Weights of a small GPT-style language model, trained from scratch on English Wikipedia.
Size: 9 layers, width 256, 3 heads of 128, vocabulary 1024.
Architecture: rotary positions, no biases in attention or MLP, tied embeddings.
Training: a variant of Adam for these matrices, 545M tokens, 8315 steps.
MLP neurons of a small language model. Each row is named by its layer, matrix (gate and up: input weights) and neuron, and shows model dimensions 80-175. Each number is 128 + 32 x the weight over its row's rms, rounded and kept within 0 to 255. Numbers have three digits each. A neuron's up and down rows have the sign that makes its largest values positive.
Before each neuron's rows, "fires after" lists the tokens most often just before its 100 highest values on Wikipedia text that the model never trained on. A number after a token or word is its count.

fires after: " ar" 20, "ar" 14, "ur" 12, "h" 7, "y" 6, "r" 6
L3.gate619:130191158142128055091154078097138113185143116123114131168128082067173090165105104108116145079144152130131119109173131111166149141113108119176117145134105080215184087110099179143102156080153062193135172160148131127124134133177144121118161064173120177126130119154141097115137080150107177150
L3.up619:113175122150201133122099104149158165166161173109119133148146142074150108071112157133177137168137102131210167115124181099113084103074146160115159124135148165148167115123102137119125063134150132091150137131132145078142131195055181151134114179098152175143108208077093132089118175139126154109

fires after: " " 24, " d" 12, " c" 10, "al" 6, " with" 4
L3.gate588:139132031118155103172096122138079127122113168097187126128064143135229137190139079137141108160187054130126139156163120083110130108144109179148071105145129127113137129148087116120065104162146088107120138099108140132134102116111121115149090153071120147104124149062162153125115090092156162127
L3.up588:135171204136159162168204168177094074165108149158125108150160191143177133126146186127128140127178118152156080168105121129105119107181133201117117103101159204106083172105119160156107083197166149138124145125196114106137158159107174121137178152138134140142109144135123100102199114114133187143

fires after: " C" 14, " R" 14, "n" 10, " D" 9, " c" 9
L3.gate376:101146103144108164130087106188151188067173094044167134072115082078169125150081131144113120155109121080153106127158164134083109062110114145163114122203196157135063138140071123129164117155080114125152068098103124077119122143074176083103131087094157139120178121155123136143120054129122143087
L3.up376:184120117131107142126138131134148082110175144162144113125164115082176100118098077104125164128106111117142140159105139166161111166049161137176104120149107183192129181157135136094125105175142119132202100124159097130145071082108107107123125129044148111133171117164135068106111094157178094164

fires after: "r" 31, " " 11, " |" 11, "." 8, " (" 6, "c" 6
L3.gate218:106155108170098112144106132141113117096169147121102090128141062129178129195105117120108145145096089089122080161070144092170105143089122136125119174133138141118096196130106090132049152141154141133126176130125119143063172143123107154149129026104170102130082127155077142116097123088159117098
L3.up218:082122178171102113098100121093157138132182083103094123133110078186142076109169075175148125092090157161150193158119140126138190166085187122149131100099125124155138169153130125131123148145074104158183163154094175115119180121166095115156115095172110104112132128134138138150169135093102173144

fires after: " sy" 18, " S" 13, "," 12, "y" 7, " a" 6, " \"" 5
L4.gate82:081087133085099118151100141043140163142098142127182144116154188141127164130102177128123102174119068129126095167157166134095091094105073106107090108175176111178170137095094148085125105161135153169123093131119193122106189142127128112146088144132145139142083038081131168122141149075158136120
L4.up82:087074163083170151157158175183123178148085143073119075134130105175146173141113119190154123137144113197130136171087100159116107143115070073131125150133132159138102113174120148124090166116122030121107125111107093090087075118091111137128130127164153096088089101120120154148150150169192149125

fires after: " W" 23, " w" 20, "==" 12, " \"" 11
L3.gate454:136128117106121198117153155113147183142107150097071126104142120183139219133121114175153149152143077119127155117101085138109097102120140150181159162107150120159121093138106126089132109140130094087127143115099117075066130096163180126162099142156156181132131150121113108189105123211134083113
L3.up454:143115155149125157169139092142129193130100136177154115180120151144164096145104178173130103145080107119214097108127151193062144129121114136080161116110105131115130136137069093158165087173129136108113124125066103089108118163084135143110120059163081150134076118129077179164157198131099075139

fires after: " c" 42, " the" 24, ":" 8
L4.gate567:171180142091081046092096128134119162145097153160158113127127125111167118169116133184144074092157087192127090070136103087100120151194067121131114110113172100165120140087142159131105103122089121167109124064079137174181104135124130134137129039143129130077133088176111148093128158137190189040
L4.up567:074128137137125132095154135122136146139138118134119155104142184189122179125085163134184098177112085152086139075113126161163144133179124113077102165124148130104159149133122126110116042149145167095113098183167150176152176156131098109117150104173110131140093130075093195094124152104143096124

fires after: "." 25, "ar" 10, "or" 10, "ich" 9
L4.gate95:141195124136148108127167207156143130129141129138123179140109071142145073141119092142126175098156126145185095209101189209148108101115190124125136126146212109146097097103119108166162124123102105163143092122146135083158135149180163062091078104178158157107142118157152117162174132109180143112
L4.up95:181153153084165118143119193104124117175156101099145156196123137126134172117149121140106090161120168129115135159103145104115193163107095159126128139152106072154121165051172183188103146105121120089026157143124095134124089122092142127051135122159164187096186163113093158132171133083158135120

fires after: " l" 19, " d" 13, "l" 6, "ed" 6, "on" 6, "al" 6
L4.gate592:143135132116096169143130112122125079153170143082121110121134136110207121131149126140082155129106140135129122105185104155116067134096087140092175092063158090177091099124103144124170119146161129061054072120140110134113108099162181121124179136096117107061146075106153149122106082123092081095
L4.up592:171129160057151122102109079146145136132108083088134132115105140129165176153107174147147127093197094068137135151080079080123138104162098151072153102108073136106172087129073136077122108110105110135109110104116182119134113186107161075090168115173175135146143117157110113070112095116154168107

fires after: "R" 14, "O" 10, "E" 10, "A" 10, "a" 5, ":" 5
L4.gate363:161103098170140156080138119086153120076106109106033083132134126129131084147047176056137055122130090165149093114113115209076175116182103084115138104167154146173106114151099115149066137079104112156164087096117138156147126166106172160138124081156163155195106163124139148132102136128139152111
L4.up363:102162102049125140139067096085120123118110066113067101122122071109084124149144147115155114129170117149196112091098123096177148158134137129146194145101135139087097142136162095164132089094146183127111168135100165130148129156144129054096115207129090100152140096099105166108157154133089174121

fires after: " E" 22, "ill" 12, " de" 11, "iss" 11, " e" 4, "el" 4
L3.gate70:116171094151131144135151115143154142144124194070069116109110093155149107130089114109143173096126027098131109143151176132168124097196142131151129190100141174170107080162033095097045112122109115092168120065141181185115080126114114182101137074140135124101125117134109071121151154114135125097
L3.up70:160058162166134112124092122214088173109097162119124130137108140088117174140155154232094135129153087177153135091198136126145116118164118059181131126122153113121128137093180107096162116087161123172075158144134126073178137095145094087154127130121162079087118166086141196106111134143105124137

fires after: "H" 24, " w" 22, " W" 17, " K" 11, "O" 4, " f" 4
L3.gate223:144123111083122165143142207190171137127153150122126114117082109128140066125136106095138120107108075149160102117041116177080115117081076125127129110093094123154078136077096109078130120098121105125098097095102144172153170132086147138101120160119114151090194115152088172146089149121128088086
L3.up223:162141125174131091101121077074181120108143125121129104176145142134077120108139157133119116101164142152114141167099210128198091139074080101112078122096185129116053084108103112062099129100130165097122083159121212126103171084112104100147092111073094117138128084125103146099097155137144133060

fires after: " H" 28, " f" 10, "|" 9, "er" 8
L3.gate288:104106128104060149163104119081136151145159171121117097115110103126154138181140115098154102162138088166121159191128197135060123109130069079173097171140180103095127137137122122081106110177156116119133111126110190176190118112115161144102120110158079151102192117065168189116086116106115111068
L3.up288:122177146106132122114105081121150156150087093168110144152190135189107140135147146107112132078155142127097109130160082129189127121134161102086121073136125105130151117102132117165084088136132087146154157118106135133137140138172100143109116128099131110157216158097113112101061138132168141176

fires after: "," 29, " and" 19, " by" 13, " " 11, ";" 4
L4.gate432:113116116093181151156068116121116163111067178165106129153203102150107102165093124116151173182125107137134104140161166144168149140156175113123214121109143105185104133148064114151180144095128138118106108091145179144128117140155179079126127117132169127163153124133139114143116090094156108092
L4.up432:161127082108180175118162142115121147161132092129106136190179126092082109182116108208156134084058138156120074127145190146057129127175101094117111119136117185126088122153158099192145143145123124132192157082144141080102092152070133090137154142095080164182120080142141044111104111135152179110

fires after: " E" 73, " s" 21
L3.gate465:093161074125134144158086101149131133097103107077124167114126144101119183142126124190117151161115070187141112131127180110145052067143076142116144101102066169072066091108090089096089119098115087110076159133146116134109093138115164110094056124208133178133072084137125129119117177131082136106
L3.up465:138149133115152087129143166164128111151065169156054156131127172110166124150129122143099107102180195127136108180134074128149131083150139135139113108101147133156106123121167153167130113097165119174143101133141115152168129151109163124092174118102129120196096096139149181156108123144131097087

fires after: " W" 24, " f" 10, "Y" 7, "orm" 7, " w" 6
L4.gate354:118084133128145171112110095080124100104099123109107142125182136125148102089095096117130163105153093158068128102109142126140117120130135183060132120153149126125150113139143135157144177107099128129084083164191187137124202141164145151113115153142155059084138114078131169119101138075098062139
L4.up354:099173130118153125091122168131130049163140167070148146141093074133121069071139157123143097095151060138190136134196101134129106113145168179137130139149125191126140130092122127125158138123149121137120079160102124182115121113090186140180140139161096143111084130132085061167185118096049121108

fires after: "|" 12, "In" 9, " ab" 9, " re" 8, "w" 7, " in" 7
L3.gate522:167100123111097126108057135131104091147109137109091063156120100097100094135165076119141146094078118087122120158147116141106219059118165124138143136121102111160106076097108071135150099160113123131125115130129084100126180177156140173135147079099093181083164126160130092125169134115136090133
L3.up522:160080129171075105105120113117129149147138188091118118093111102085161098078133106193138118146178136134139120081111141133117121181158186099142126130114093130107062149134124077148110079114170098200093113116169094118105040156095177162076154116151121113152102119144125119176176087048098158127

fires after: " " 22, "18" 9, "w" 8, " w" 7, " in" 7
L3.gate293:138143114101115120138127135179131149090109139157137166101093073080130111093134168187130091106122071103058164162164132149181136141174116190135101155108127178177094186089077140105094146117102113149079151131136115098146129127129152190145136140099088150115079110134120154116127082055085156139
L3.up293:099138122141189126147184126092111140129116108121192088129152107128115057150159125152139123140161135163133145097148153146158156085084109153113135157096051150177158167133185156102014123161090126128087153137153114167107147154148088103135137118106146107085105153169168101124158135135125184104

fires after: " pro" 19, " p" 14, " c" 13, "ch" 9, " w" 7, " per" 7
L3.gate57:126156070158137143137104099165117146165160163120188161149139128120157158172109169103088071110129069125154138191162113108153160075087124128105077116100096165079077108100105124143111106089112168111093070103100138143126130106095125147192145116104072146158110139098097178094175114118085147096
L3.up57:113168133186101176100124122065096104095150109171127113113101109135108126135111158060097091094126140154139084148108194100125154127130099098137116148141153108113134087114143137101087164124152181199149189143153141143077117223189136148121094166128159123173119220154108135145098141119126087127

fires after: "-" 31, " |" 9, "|" 8, "y" 6, " ind" 5
L3.gate445:077111151166116106214131133087059107142115067090088152165092059102110127161121156135160097114127113173131119154175201110175112094089138135130144160094206178111110131128101118146178129109060159138169135119183159100099122151131159144127137100174139179096141139046102082156165106165113096175
L3.up445:150157134192067100121113091142123110125111136069137093098122105071161144121146127185122088089144107124072128165095175136154140145143158105151118086106172088089157170158084131115124070137194083154115151090189118117110086117099115115145118140102175129113100074143163069112152115133169154151

fires after: "." 34, "r" 16, " No" 10, "4" 9, "2" 6
L4.gate276:192142116145092120191101134188128153139094155089178142136093115178185143152154099149142125128114158138088156136046147126116136104128169130153122126159234148112099139169118093135149074175083106150155114078112139168104207128087131151139136143117165145096071122103082113079145061072155185120
L4.up276:128116132183139095141137109167060110138126121164096076153151117133140116076088096118125139080066106087169123150166204126160136160143062100149154112124175199130127100116170168171102124162105141120146070134116105180143180115173140108132100100122073038146110086103142170087095125125145111113

fires after: "ust" 14, "r" 11, "2" 10, "1" 10, "t" 8
L3.gate107:194146130082097147161137139173175117123158159142062161225125145120118163116090172127131179150102176143095141146181159097160104113084131102143067152163165130120114112127120188120099157096131116116156146169071135100162140088120145162159073133129198124172150098128005074145116077155142106111
L3.up107:103112102138108154140113102119127156145111153171135131130116108106159164092093112134191082093075126159115136118131142117143071082112107145131050180090114101048133095139074183119113116123117160199117115106148105128121128152110118052098105188087152102215123188168098131129163147098169129120

fires after: "u" 10, "ri" 9, "du" 9, "ro" 9, "a" 7, "ru" 7
L3.gate108:113104093050079079076114116150158100153116113121117114193090046132134145129097130111100101163161080122169109072132142116111153102126108097110113056122126106174133123148065135133101155109061092082127134164131167091106110112165128141138074042163134092129131041074175183100142180064112133128
L3.up108:146089178082054109107144134102207102147103113142161089186084140096158112163116115131142111114136125129114165128158089096097104138100104104167123099124078111124153124155119115130082182104133117111137119107164165125145129096116051142114117161124117107074153163076165225138141135137126130120

fires after: " |" 25, " " 14, ";" 13, " he" 6, "2" 6, " and" 4
L4.gate159:149121162140141060118125089118127133139134109085118098137135150143140148150078154171147154125148094129128163113088121127132128115086151174147161164118104149115130086195085144153140143146136182088087100115084071110158162169118133153177167125149113123099115133133104133141087107101145130036
L4.up159:149083113133164144125151122111147133164103123163125075170127111184069141124155109113112174114157067140144172140091103144089141118107163125144131081136193132157142053111113113122129140119174162067157058109094117156091200142094137137086098174125097085102134164063157173145073142113155125173

fires after: " pro" 37, " c" 7, "le" 5, " I" 5, "ab" 4, "," 4
L4.gate541:190121168193168118116167124107108174050115124122111152112140126072166126152139178102158144112120073133158131117128102130096084093133101116126174111119136148187073089047114115094119097135080131080094115126111122169152128232093135167132084126106071133112144086096132145146147106093160146142
L4.up541:143182132148142074111120144117091123155135146161176126120147149117070128115147102197154124178139086159109117167132131128147152143153130134165204124147148155173097045112063141161088188107118148117128129144141116101139141156155139131153069139100172191089158143129181158091174213107090060139

fires after: " w" 15, " t" 14, "i" 6, "h" 6, " s" 6, "a" 6
L4.gate0:098106084099120140080139116078153143109114125110108121077132096137137132113093161144144156140095073124163118090146224148138118108146121116141125087154063109154103128115078105126059128187084150162109150126065132061041154150222121155137122121149133159129132128087173144073123190128118150116
L4.up0:098119124160135104153106118081154160190136084117072088155105153084102112138131131101107144104155120091106100160164094133138113080197205127076174154120070109150096125136118123093090092132123144157087187152136174119178081119088162180134139151122113212174117141097123114148159121134135095089

fires after: " " 45, " (" 9, " in" 8, "–" 8, " Feb" 5, "," 5
L4.gate464:187157140095137154143102139153141133155130129112141124113123126195101134160103107051136102126193074132156105099133184156158154113161071098103153154111188151121088106121080122079123140132136125127131128124171109112156121097137100151121089137097148129155137099108110127134085081054121142141
L4.up464:059177095153140103125151107110109085214128125132178084151095171117131087145072127070127157120147115102170104118079184080102120092163144131137129128124122189158144106124123096071143166094161200154138174124115166117127097092073101132193140174118131125061117093124136136109174113119029154111

fires after: "3" 17, "8" 8, "7" 7, "5" 7, "\n" 6, ")\n" 6
L3.gate89:132125119147124116112153142143068188108181108081076199142094097146139126202118101160090100151123135064137086124147102131108093144167161171061123160157136141182115104103104154135140067126142150176169176122104178114144127120128115111147182140136164097126049130059101129133159149134098111194
L3.up89:111139130158157189127135124069086176162165098081142145159075112183111086175109108170162126155114113155105144107121134141127107136135137172066167132101202168128175176171128111114158091118074111151166149111135178164159119165118150101123149096155083149161107156070112162130157185145112119107

fires after: " the" 18, " H" 12, "own" 9, "es" 6, "ark" 5
L3.gate413:119130141068071151065069184111169148160117145126159123136108156122128166117050121122090152058145115162126137121133086122133115140161128098123130150189090170167154174094111182126083178134111183088091132141126182108151127153113120183091147101070193117142141104135096102099115125109116148160
L3.up413:121142173134109086134107100117166107135099117080160095135122125193161132113172190145105132112113153120176077137113144159103179142143157119154158130124078147126153127121190101155126102064163160090165120141131092117141141112122114096112123129157114135158141148130088128106139205173059089193

fires after: " the" 31, " m" 12, " M" 8
L4.gate338:126176189112127123166114086122095083071096140111133154150139052121121140152103168120130151153103110135175094168094124089140068151127068190136073120065131154088129103069094133150142138151102108148127133138119154160101169166118168142075105151096148109151158144066092124144129083180154119123
L4.up338:134158126132162118171118097120128183184134075155142136139097132131112149124158127147123163129102120117151151174133141103177079130090140144085109115058170144142073149172122091115181139116187119137087106102115117164089147128143134143101090119119126174205092173134126115163096159094206094141

fires after: " the" 29, "'s" 15, " a" 15, "ing" 6, " its" 4, " his" 4
L3.gate540:061145165091138152147088134086181084119129083115125143136124158036097118130172174179127112173115137134201111047115134111076058116121166184180150149147154192149104078080152162153111113086083145117099107167107114057094165110095092093144095116140123153123133105103122162149150139116113186135
L3.up540:085147132152152076133098114130124085082103199098107117088149150133157128162075085081164133138132167080064094161144125125127151120070162105101143100132133172074124161123107123167180102155200107138158156153111147143140143139109160130098077193120120144120088110121153084136188073140082074127

fires after: " S" 20, " r" 16, " R" 14, " s" 11, " a" 7, "a" 4
L4.gate63:079109140170134129121140147108093201088129085089153203125114109103131125165130127119051100159139068078127177137127171080102044139166144172144095145072124132188166094115149186149152096172130114138136112129068152122160156089145118194198195143146187092145146148131083170114103110105166124081
L4.up63:157167161124153134092129115117124164122110125129099134099167156087049176131136112201105038189130149107164154110163154116131098166070139102110130157150162084110120135118125141116090152121151181087144143106120176164076131098136129137131141182127139132142208166129116109109144083147092151150

fires after: "-" 25, " v" 25, " V" 16
L3.gate53:181144051056111174141168185104110164102145135069097120121085147122113152150165080159150119128047154138124098169179119194133127160082110106124159112154136130153092154092073168150128152126149179114127140123145138128137144164157147103144143099120094159184181119110116095135105092199126090111
L3.up53:125166163095112118111099080134134178092117117086129085174117104137120112181148101103149114109143085140115077075153126160200151097166125144175107117074113130098085103129079084119159150084132146113152187165121177091104110125108131114058110154165084140089153093143125066177172072148109123123

fires after: " |" 31, " E" 17, "s" 10, " wh" 4
L4.gate379:104116152146151139146132138173149128140140124087169137080084190110115141174125115164061066176098169119150165125199145120128156124136093113115069129130114157079126136074139108094150131117147160090082062117185102129147139161111133126099048112111171121156098136138096179037152124104101101077
L4.up379:213147143179166161147187131150118070098128164182105102136110130097178169120180142108150127122087109176140108133169134138079105155149130098142135156127115161091147117131150171072191060054117123181107108078135143153129109131134067095146124085088117148169089170159111106089126140113083103117

fires after: "==" 41, "===" 33, ":" 4, "'s" 4, " (" 4
L4.gate402:116109164172132202081102138170134140169124092155103162167108130122088165175060115114142081158137123120145097066060159065105102139152113104046175116134112078081174118118092076126151113144101136144115098110112204108132121101154152108105128148095172132128130184137137099110114094171110083109
L4.up402:125164107151112112109070114081090125092113115102160105147128124168145147104096127125157177117179098082176107136132092100147166138106136081170098168087088099108132096142120165156196086167169159091142121100145142148164088099171177123139111116175039097183078115093116100193144172069136097136

fires after: " " 86
L4.gate543:150104074093133122123128132144143098173095165140182122117126143129114102134097162120161101157074149163051149141128047125077095170083142132152093103130193159137150147109139118112137146157152152100099169106172084154229154147122154085109177110115062083128130115183143156112086106124116115114
L4.up543:119101129188168171115164137106117115157154116131172053118131151116127132121120133129105073110107161121193149166109114126102142131126132111137102113183126127140105095182137156112151039161089140104096101125173204164166092181100158128109109087073099151136138144160132148151151112139165138136

fires after: " to" 25, " S" 18, "t" 8, "ed" 7, " not" 5, " Y" 4
L3.gate33:126153087122168154134142126133151128201092088150058138130158128081154198153094137133122165144157064169156122086153094127136134104142106086094159092182102141159143100128131127111096126159135097145109125087136155138079115097075158077136090140152111172119112139125106131143140153120188189159
L3.up33:202153133106130101108080084141130191106095170129148139100148121127069192144121199150116129125132142115128137096088171117088072148102129107131127142141144098108075110165129131123110101178118161077176125173128099141074106073119115115110085119172159171204090162157094137160133159157158132076

fires after: "-" 14, "os" 11, "et" 9, "t" 8, "°" 8
L4.gate386:067154048132164127180121166132130157150146136142152144168089142137072134116101134090114104179128111086198117145172192160142114158116126131138156141132090244123142171090107131082161131143123141150139140086161122143099044059099180145141118126126110125104045111107109091145122119126170088155
L4.up386:125075111094146089134142097116134143171187087087138087106123076144136110125143083113112120124125134110162157156066203139138092142202155129160110150163067105113131117132133153145137143098173111060106096166149094131149129110112145129148132189135085096089129144077149112107073102107151136121

fires after: " Ch" 41, " Sh" 6, "ik" 5, "h" 4, "y" 4, "ich" 4
L3.gate126:110125119101172133142171129089110098181135184101121119159126091098089093166145135106085097107180095115178145164086096114104128163200182148185137135175138116146187121093166101096151088124142127116118110176150118140092174145151098147147150163113143137114148069085078174151113118123122070146
L3.up126:145119160130098097152181098150124126114217150152101116182101163125189099067168085124128093133130102143101088120131111134105125147098113167185104128141155124082143209112183117095135114137147070115125100126134119143140126187084140168166142184093180170143124107155161097120151129103135177124

fires after: " rele" 15, " ad" 14, " comp" 12, " " 8, " Ad" 6, " comm" 6
L4.gate280:192195113165096145094073099108111063120201119150101180139153119157156149133127091195167144110166121136149134152194119146183157101123124094058104130137134151121146146149116163080192104122124099083081106138142112161084127150134171099130122131155155125172146111173126090133115189117160142162
L4.up280:105170136118153152162098106113150149140097139155159153085100168138150174179119109144125163091089092143132116151126164183152160129116142090143105141123142077131118162093161171180122159091124138099130084135186124177150087055125153184183102134096145111125114154093099153131112131164219151113

fires after: " m" 30, " g" 16, " p" 8, " t" 7
L4.gate346:105163156111110111118104110088113135132136100120084141185142125098101094080075170182132115144165125107124159071072122192168208151114154134159110143118104153108144068140129075129096178151129144108169117151086138153101152117131186152115072168115139144172177049093143172124061164098158096123
L4.up346:145158133125178071186150113112100095143091131197106161110157138135141159131148109125137133172136154096129091090078128051106100136153162127119121159184125151108105135113182126170129162174101089125134179153120187134127097080070164137116153121144139162093154098160134120153171167175144140147

fires after: "_" 22, "ed" 7, " of" 7, "h" 6, "all" 5, " with" 4
L3.gate536:133095142072137112113146129139060069134105132151136163116134122124128168088139110108135168152132122099069129133099106076188051130146186099131092122113141115160087074070128133158084108160103164142133094165106136151106144105111134076082104098193120144157120073079055121121130137090117169084
L3.up536:167164186141090117100084114078186121129160093153147097134141121124164178143122078103080134116209111149173134087144128129155159142159100133142183175135166151142143104128174130106077101115075115065100120084128110164131150103123119106144099153128112175128153197138104094083161148064182114113

fires after: " b" 35, "ed" 15, " with" 10, "ing" 4, " a" 4
L3.gate501:126088127076119160142086088137150080152107129088088137155170130144180121101047115180130118119169179152106080086124144102172099182192128094104111177165115135127126106140119091133170153068150123081158100098176150164121091167133129081118151078130098140112152163095115109125126109159141089146
L3.up501:135135134139138131120084141169131053143169168135107130087056082125120171159084141107171136149136107147158093102088134144083121153166094144166117191096096195135118121151076118080151063162125140106083176152086137149120109129130076156155116153123054125133083149170128153141138072107136126145

fires after: " re" 32, " con" 24, " in" 15, " Con" 9, " Re" 8, "f" 7
L3.gate314:128158133143108136150136112128149154199128076151157100105138096098150121119081122141139152134153093044104134157157129158176111132135207194125101127118079099136142074099067144142110131132146121131167109120139130144154095175137209139155148138185137100175069122201131076160136086124127130046
L3.up314:067127102118139106094113102059161090088133138096154070108136137128123163138127115124095128162127162195193144101102158134142105147151137136110108061096121113154160149153155134085157102156155153099116153037152134116169083145115156076105132148170161123158089157180155162164166164095177140143

fires after: " W" 22, "ill" 20, "d" 11, " E" 8
L3.gate34:142141141174164166090144107124160149094097115082051194188141112133143092090130126101094128148077137167147129137130118201105139153145128114130145119069140120207128097150034088156126123147120140165085119123044128170134101108158121158115116168160128073180112150125101161149106134096072112102
L3.up34:120102157113094162127140137128109163104150127097124139102130142162153121127105144106157131115123183172196105129121129127127098074122143055136092163142144126113130116172083092103165139090142125200136144080138085101126098071085175135152135144142150124129125105071186113106176177078163111182

fires after: " " 43, " June" 7, " July" 7, " May" 6, " September" 6, " January" 6
L4.gate479:129165123112154065165165152143095117092099112078138158129167090116152084175117074131175151128166119114086087122182132128136127097128150139124076185118159183145141203106098126148105130170119137087138111097129164115173096104081128147152115162133153084100100125090124128180114149115133072078
L4.up479:106207114167110108103121077102174120061150103131115150128133175183081138114115121122102138111169119174081137107072162135127098080123124187107146136058164104102157087139162045118128108143064074162137157111108116132105107108159156132165117069151163073114040093185182070136127121092133100127

fires after: " M" 33, " L" 11, " c" 10, " B" 9, " C" 7
L3.gate335:129158120123062181110120134131110131106166104124143169174026128143141131094105102095125140160163139085135192118110140156151134133168090178165177127136154105079181187141115117150134141150123109104089118077081163122119166123129112086140136097070168188138132123197116091101121123126127170144
L3.up335:124119143084138105169163151128120127088112106183175092118148133173154120151154114145068124111079111110141170115106126131150126105121078103150103127140169194104096158145129056091137136137132149169094079160133161109117152092071144122106119125123072099174112157172133104166167158117145086085

fires after: "op" 16, "H" 10, " H" 8, "h" 6, " f" 6, " A" 6
L4.gate343:110134126119171117173109157113051096147132109135156169135120141149104144163158101146068142165092139190128122161150109123068151077115102075118165165082114105131138105067143089154169176121125155166083091126118096179153179076103146137166192122155147165115116153152158087144064121204079112136
L4.up343:092101151147110098166113168072141136172094104147166150097102192121163168180157132122138159115199079142109181090175186117108037098135097098150111094182147132112158161095120138102128164153123058152134080116133088157135131153179097156152091147091133101147161156137097095064092087104134122091

fires after: " in" 43, " " 10, " In" 7
L4.gate632:090133082180179154136130143112097134154133098118145113093105085179151110144133106096143141187081159154133114173132193141156155076082103098071114137164098127181122076111099160064130145095101122109178121079100149092180140139145129126116128142059162183106108014034079127155103127119150173132
L4.up632:136069114095111089127121163119163133136165147163130138136056116127097167080136210168122107190129112126111165060126072135168137126090104166155149137059149108173137230145111120134151132083108090109116127164183154141128118104116119100174083104127086111146075121140133108136068127112191116186

fires after: " bec" 20, "om" 15, " m" 15, "em" 8, "m" 6
L3.gate18:065094089164155166118124138110113053091112092086154137107143147172082154081132181116145153166142156198192095092144158082115129142180140135126141140148102157131106146092090163134122151166123143094115097112061136171096127097117106115146128142113121089181124147134115137095129130110099121021
L3.up18:116158117152087118083168128112077087104208141121115099135114093148134179151133098141115121132165141118191148150072147143079159165171118158163137188088107066115114151114122098144147206044108127119126094177156151137104070143152145108145111121088133109161121176165194151171158132136127093105

fires after: ".\n" 34, ")\n" 18, "." 14, "\n" 12, " |\n" 9, "in" 5
L4.gate670:123165113105150115198060132130119122162127124135143155180112154145077200155160114118122115112140117124183133171107116179135151073146073081137166136092131151142170128183116055193116169086109110136119152066073203116100115124151128169129138098184133131133070112145104102129157136053116034140
L4.up670:130164092133148115076091148122171099145141167164128144102118098166094108094108122175144150111136183087098086119141124169070180094053173180114085154129094127122150092106144070117144123161102111032166089126113079160143051133150111185148117141147111134088107142100104108109098140092130131129

fires after: " l" 22, " L" 14, "al" 13, " r" 10, " the" 8, " R" 7
L3.gate6:082048112079180159111079121156186118096147157132113160138136089083093096148056171081127148132113133077147110127117180175189098092093145133109126156091159107146103118124058089146131129142129146133126162141094106102114148135098121170103155131071127133137112198105119143140079150054125142120
L3.up6:140115104133137150110104139108097131135190134123122121149096091077139113133155145122064152138122144075113114148208101105111084096111090131125142133198132113104102110082138181124112127107110118119178089143081109149078071141114156156136187134120150182117153179107130151125067170098117041151

fires after: " pl" 13, " Pl" 12, "ac" 11, " col" 8, " cons" 5, "ouse" 5
L3.gate95:095130132128098119180219158143131046067136139122122128077114111111120139128076109145142139159148152081147088174104138107128125052133106180192121206132146125109153137103122181126110132057173150177149101063093100131104136088110129116164099118159133123088186151092171151141135095159082093103
L3.up95:129139114154133159145116124145094133116120160179135154150109141092141156136096073124070137153113086096114100117190118094131073088078150122099121142111037164122133096122132102127177140077102127127125108071137143110153142098123115117120131110112099167168096160089194115166100129147116103081

fires after: " serv" 25, " pr" 11, " R" 9, " G" 6, " the" 5, " War" 5
L4.gate149:090126160118117134145157087115090127079163133096085166122136177124070145143082085111123078153105139097095081137116148140126095151154143157097179218136189108151118132118120098170137167090067140173153148127171164102090123114139149155109127135132113103203162107118106123134100146121145130107
L4.up149:106081159078123124117092125076134136130084143129138176094167137108101102144086119142099088141126126102138131179136127090095145119133073140151127147147136151152129132078185136194095139083147201172182129070154113073083118097136154081148107143230185125132141136107145093112161136129158115172

fires after: " A" 17, ":" 15, " (" 9, " W" 8, " \"" 7
L3.gate118:130139120150147169146099125127133165135098079057117156094130090116147121183125120148113114139123122132116120152123113100116138019104125121124180148121120122148131097103132160095162096112124103089133105139140117095175199167151147151126110137144124180130115123074097185192133157132122146101
L3.up118:152132103130202116122158164126146130146100084138101104130119194132138127131143100127155142109136067161115153171116162123057094103145109138130170160117100130211115136199094151121126127124151110133116123153127176168146127118076156156120139125099139216138169174157109091110080153073166063132

fires after: "ich" 23, "a" 11, "or" 8, "." 7, "h" 5
L3.gate435:150111127096131121079112124051123103165160118111135134144128086165082212129088114189092151150123147178126176059146187158131069114094094093151096148085134149092106105126099170134144103117128095137180137129065155165074149123169168063102100109123180140074115084122099182152140111123123200140
L3.up435:148149137105064153140154135186142135054116122069128182184117107194114122116063109135135109090088140153098099183176082138123138146160177160182137130105100143185164090126106114130108129175088129089121177099079140137147117098130148101112147120153146094133129120125131119103154168103096136094